Part of a small language model's weights: tied embeddings.
MLP neurons of a small language model. Each row is named by its layer, matrix (up: input weights) and neuron, and shows model dimensions 32-127. Each number is 128 + 24 x the weight over its row's rms, rounded and kept within 0 to 255.
A block is one neuron, or neurons of one layer that tend to fire together. After each block is what it responds to, as a language model described it from the Wikipedia text at the highest values.

L6.up20 [ 70 132 132 131 123  82 125 107 165 158 145 112 112 104  85 112  84 148 167 136 124 150 137 118 144 120 137 184 121  91 127 148 163  91 108 205 147 123 131 128 114 113 112 125 199 167 147 138 124 119 121 156 129 118 130 139 156 114 165 158 124 121 130 116 120 132  96 113 118 121 173  91 155 126 113  95 126 138 128 124  90 142 127 137 147 119 116 114 119 120 144 148 105 140 152 133]
L6.up63 [119  94 124 118 118 137 154  91 133 114 130 113  88 130 150 138 134 175 107 137 125 190 134 116 141 120 164 149  89  88 133 128 153  85 147 168 115 142 128  98  97 110 162  97 147 148 110 171 134 172 127 130 125 120  95 136 130 152 161 145 160 136 135  85  94 140 161 133 165 128 141 151 148 146 136 164 150 108 119 112  58 135 100 130 131 101  90 145  95 139 162 166 155 145 128 100]
L6.up203 [178 142 118 136 148  99  82 127 114 147  95 119 142 135 114 169 138 100 122 114 139 112 143 123 125 114 129 161  96 106 160 149 125 136 161 175 169 178 118 132 122  92 119  68 121  93 103 132 100 144 124 171 112 150 150 120 205  98 153 139 118 128 122  95 134 144 123 127  93 151 128 149 154 141 156 135 126 130 146 126 137 137 129 125  85 104 124 138 122 114 134 134 130 126 154 161]
L6.up344 [141 143 149 132 130 137 131 141 148 107 159 123 112 116 138 142 125 112 145 123 117 115  97 110 125 118 133 156 119 129 129 148  96  82  88 129 137 149 137 141 135 101 121 135 130  82 108 140 152 153 112 128 146 124 131 104 159 117 113 131 122 128 152 128  80 102 139 202 158 134  92 189  63 159 137 170 122 135 108 167 107 132 144 141 155 157 114 118 140 103 109 131 120 133 109 150]
L6.up613 [ 77 115 161 134 168 134 133 145 207 129 183 124 139 149 130 129 127 132 120 139 172 146 142 115 110 146 104 101 124 102 116 117 119 131 136  88 147 166 108 134 147 153 153 127 143 117  93 137 130 128 117 143 120 172 138 131 134 158  88 131 129  96 109 109 136 110 171 129 127 119 150 170  81 117 158 125 165 108  98 102 120 113 154 127 126 126 171 113 165 157 126 154 122 112 130 129]
L6.up621 [107 127 113 123 121 136 137 157 156 107 173 101 103 142 148 184 127 131 175 126  98 149 116 119 121  93 148 130 119 145 113 108 121 101 142 158 135 118 126 166  98 112 140 162 119 103 124 113 134 157 121 134 121 144 127 149 150  93 124 151 141 113 122 122 125 128 111 145 106 119 163 198 138 111 176 152 139 120  98 156  97 140  90 121 157  87 156 137 121 117 132 183  85 116  97 147]
L6.up833 [105 123 141 170 119 104 139 138 166 106 158 115 129 155 153 171 108 167  94 152 117 102 133 135  46 115 136 135 151 190 141  95  83 116 103  76 137 127 144 137 117 132  97 102 126  94 113 160  74 156 201  93 124 126 107 147 105 116 123 124 115 152 161 139 151 139  98 163 152 144 117 108 147  96  98 134 147 137  88 146 122 135 106 108  84 112 100 143 118 113 118 118 133  97 137 142]
L6.up846 [110 143  85 115 157  90  62 127 119 148 101 122 120 121  74 155 144 114 133 144 142 163 109 151 160 100 147 146 129 121 135 139 165 132 123 119 129 147 141 162 118 115 128 134 123  99 107 135 128 153 161 105 127 149 147 111 125 120 141 132  95 106 136 158 123 150  99 161 120 173 108 147 163 174 169 176 115 124 124 125 163 155 150 134  99 119 145 139  87 129 124 132 119 130 158 146]
Digits within count numbers. Leading or middle digits of multi-digit counts and stats (points, appearances, population, runs), plus hyphens in scores and compounds like 4-1 and six-cylinder.

L2.up94 [116  88 148  93 107  92 140 143 159 106  85 165 106 113 160 131 164  85  86 161 117 112 120 136 155 182 138 152 170 148 146 156  95 145 124 123 125 113 164 140 144 154 104 122 114 137 144 136 102 145 160 154 104 142  94 111 100 122 128 159 118 125 128 112 125 103  94 117  90 115 105  98 157 132 139 107 159 120 130 184 128 114 109 113 123 163 122 101 122 112 130 143 159 109 138 152]
L2.up331 [160  88 139 129 108 150 156  91 120 152 109 119  91  98 178 214 134 154 130 134 130 177 158 122 124 119 148 113 134 113 102 133  85 144 149 107 143 132  97 113  87 116 129 139 104 149 117 120 110 137 120  88 137 172  90 134 120 142 129 111  95 162  98 104 159 110 117 149 123 125  90 127 142 131 106 155 137 138 120 124 127 119 111 126 155  85 152 149 151 144 163 146 160 121  82 139]
L2.up365 [132 141  98 120 102 158 162 106 131 139  68 126 143 124 133 168 124 120 121 124 138 128 128 102  98 127  87 129 133  92 160 160 134 147 129 150  95 102 114 186 140 143 150 135 120 144  89 134 142  81 161 124 125 119 122 142 132 132 143 113 120 161  98 139 149  79 173 125 156 153 147 107 120 158 147 133 124 153 148 121 126 138 112 112 122 110  91 111 123  58 115 144 129 158 158 145]
L2.up379 [114 151 143 152 116 123  98  85 151 172 131 131 149 136 125 122  94 101 118 133 160 103 127 140 136 115 128 114 127 134 152  82 156 150  99 122  98 115 135 100 150 158 129 113 145 191 103 125  99 129 114 105 107  96 138 162 132 133 144 107  96 148 104 136 106 122 118  84 131 176  87 128 150 109 119 130 124  98 108 131 104 118 123 103 136 111  98 143 140 132 190 147 166 148 118 146]
L2.up765 [153 119 112  88 103 104 177 117 160 102 130 114 179 137  97 134 151  93  94 116 114 163 119 142  93 145  93 125  83 122  97 142 119 142 159  88 132 149 108 142 119 145 140 132 136 128 123 159 133  99 192 124 114  96 116 136 135 183 126 109 131 108 104 109 100 160 143 110 143 113 135 134 136 140 115 167 140  82 136 137  69 126  88 119 156 121 103 122 106 118 116  89 115 151 124 125]
L2.up847 [169 155 133 113 129 118 128  85 152 136 113 121 106 144 152 151 121  86  98 131 136 124 151 130  98 113 113 133  99 127 134 147  92  94 134 156 127  95  91 144 123 106  42 162  78 121 176 136 165 120 121 123 141 129 124 149 110 105 120 134 126 126 126 121 130 139 128 107  97 132 121 149 147 154 149 155  72 104  92 125 123 135 163  85 118 134 124 108 129 146 157 142 153 134  89 156]
L2.up916 [149 135 149 125 108 162 136  99 126 128 143 165 111 130 143 158 142 119 140 111 180 172 127 118 170 110  85 114  61 123  97  98 148  79 145 170 142 107 135 147 132 166  92 144  99 141 171 180 106  83 110 153 152  75 132 102 105 119 132 133 108 122 136 132  77 165 143 167 137  88 136 116  89 139 118 153  95  92 188 163 155 121 145 166  97 126 158 132 139 154 127 114 121  67 131 169]
L2.up973 [103  84 154 170 114  97 136 111 129 100 140 145 132 130 144 147 112  97 172 142 154 139 118 127 160 107 147 137 153 126 114  94  94 124 126 127 141 105 142 152  99 140  74 108 133 140 122 126 145 161 108 165 141 134 133 130 154 136 172 112 178 124 126 101 114 114 120  95 123 138 131  88 153  99 127 139 157 119  99 148 124 124 138 102 154 132 146 100 101 147 107  85  95 158 127 121]
Clause-introducing that. Subordinators opening a clause, mainly "that" after reporting verbs (said that, concluded that, note that), plus "which", "who", "most", and some noun-suffix pieces like -ation.

L6.up129 [143 138 125 143 166 125 128 112 127 120 161 148 146 112 169 129 109 146 122 147 132  78 127 118 143 115 137 113 141 149 160 131 111 125 114 138 117 130 132 130  84  90 111 149 123 128  91 158 121 129 127 139 139 112 110 169 149 168 106 157 150 100 122 168 150 126 139 108 130 116  84 147 125 134 104 130 103 162  87 119 148 115 156 117 160  97 137  92 127 163 105 118 136  99 184 141]
L6.up346 [120 124 151 125  95 126 111 128 133 128  98 159 121 127 131 148 116 115 186 112 175 102 136 141 105 112 167 129 130 179 145 115 156 150 110 119 116 135  67 165 126 144 150  90 141  90 108 101 110 105 143 131 111 130  97 120  77 160 117 136 139 126 146  86 112 132 166 132 107 153 148  90 108 142 136 118  93 180 145 131 128  98 148 122 124 141 140 159 121 117 120 102  89 147 118  86]
L6.up501 [143 155 102 135  90 150 138 122 111 151 106 100 142 158  99 156  87 111 114  85 123 135 139 114 125 117 158 117 104 169 113 104 151 104 119  90 125 133 140  90 168 165 126 161 130 115 180 147 117 152 122 132 126 122 133  99  67 130 104 128  97 162  87 141 172 131 121  92 145  91 132 119 121 129 160 142 149 164 114 173 180 157 148 127 164 117 112 113  98 159 131 128 110 125 100 141]
L6.up586 [110 123 139 141 103 129 158 112 129 122 121 140  98 109 153 124 137 109 160 110 135  69 114 120 131 168 133 148 112 107 156  97  64 134 140 174 143 132 157 147 164 162  96 129 154 144 131 124 128 136 132 140 117 137 132 100 143 136 119 114 164 182 120 141  84 120 141  90 144 115  95 131 125 150  90 112 134 131 136 134 170  88 107  84 129 131 123 119 143 124 168  86 103  99  97 113]
L6.up619 [150 100 143 133 147 127 170 149 131 138 108 123 104 148 165 116 131  83 191 111 101  75 114 120 127 115  81  76 128 124 145 126 129 123 130  96 134 127 134 149 126 122 148 148 153 119 118 157 133 175 161 183 135 143 115 186 118 153 164 109 117 149  98 114 159  88 120 126 134 147  86 137 110 113 131 139 120 114 118 115 149 173  85 111 138 126 112 142 104 110 125  83 142 114  99  94]
L6.up704 [163  98 115 143 134 128 144 146 136 149 138 170 124 125 138 109 163 105 146 113  83 168 129 106 121 121 108  96 114 180 137 122 142 146 131 116 111 186 113 135 114 140 163  97 151 120 120 117 100 115  90 145 127 115 123 103 116 119 127 122 120 136  91 100 128 111 114 150 104  91 116 128  73 151 119  91 159 137 146 136 108 113 170 104 121 147 120 148  83 151 176 152 118 117 138 143]
L6.up717 [146 144 144 122 138 125 128 122  97 120  79  87 122 122 118 131 124 104 103 114 171  85 147  93 180 141 143 126 109 134 124 138 119 162 170 144 123 122 150 143 155 105 136 157 126 112 122 136 143  87 139 113 146 182 144 164 114 130 110  94 131 166 150 128 117 107 101 129 132 158 128 118 128 122 146 143 131 160 144 107 173 144 169 108 122 109 174 135 120 107 123 102 158 139 144 138]
L6.up886 [151 147 144  97 115 104 107 106 105  98 120  99 174 106 127 123 136 128 163 143 101  60 125 105 130 155 155 128 139 171 142 100 106 131 127 135 106 129  99 126 184 144 144 143 143 128 130 117 140 117 151 134 114 128 132 184 115 129 151 119 113 129 119 121 130 149 156 103  98 136  92 115 118 140 125 119 154 130 108 173 134 153 186  81 120 133 133 128 125 179 136 132 115 127 124 116]
Mid-word name fragments. Non-initial word pieces completing capitalized proper names or titles, often in tables or quotes, e.g. Cry-st-al, Peterbor-ough, Con-st-ance.

L5.up668 [104 146  62 172 105 108 108  87 113 133 141 129  52 106 107 190 135 138 159 100 141 112 121 105  88 147 136 124 151 135 131 161 120 135 129 144 135 152 133 154 121 133 110 160 124  92 137 124 131 137 112 145 163 153 115  92 103 127 123 161 134 118 158 124 163 144 139 151 115 164 122 115  87 100 140 139 147 128 117 157 145 132 132 111 129 118 118 113 122 101 104 135 140 134 107 146]
Quantity before a count. Fires on tokens that introduce or begin a quantity: of in total of, out of, number of, some of, plus the first digit or number word, e.g. 4 in 40, seven, five.

L5.up463 [155 119 129 159 205 145 123 110 107 126 134 111 146 106 108 122 124 140 118 106 130 144 153  95 153  98 122  80 120 144 140 133 152 150 137 103 126 121 105 114  69 104 137 106 128 130 104 149 115 118 173 119 139 153 162 137 125 113  88 140 156 140 108 152  82  95 136 110 115 149 134 112 114 165 124 125 107 105 119 148 103 167 164 163 120 144 127 156 149 104 187 116 101 144 125  94]
Mid-word pieces of capitalized names. Word-piece fragments directly after a capital-letter opening piece of names in lists and tables, such as ous (H-ous-ewives, P-ous-sin) and ing (D-ing, Ts-ing-hua).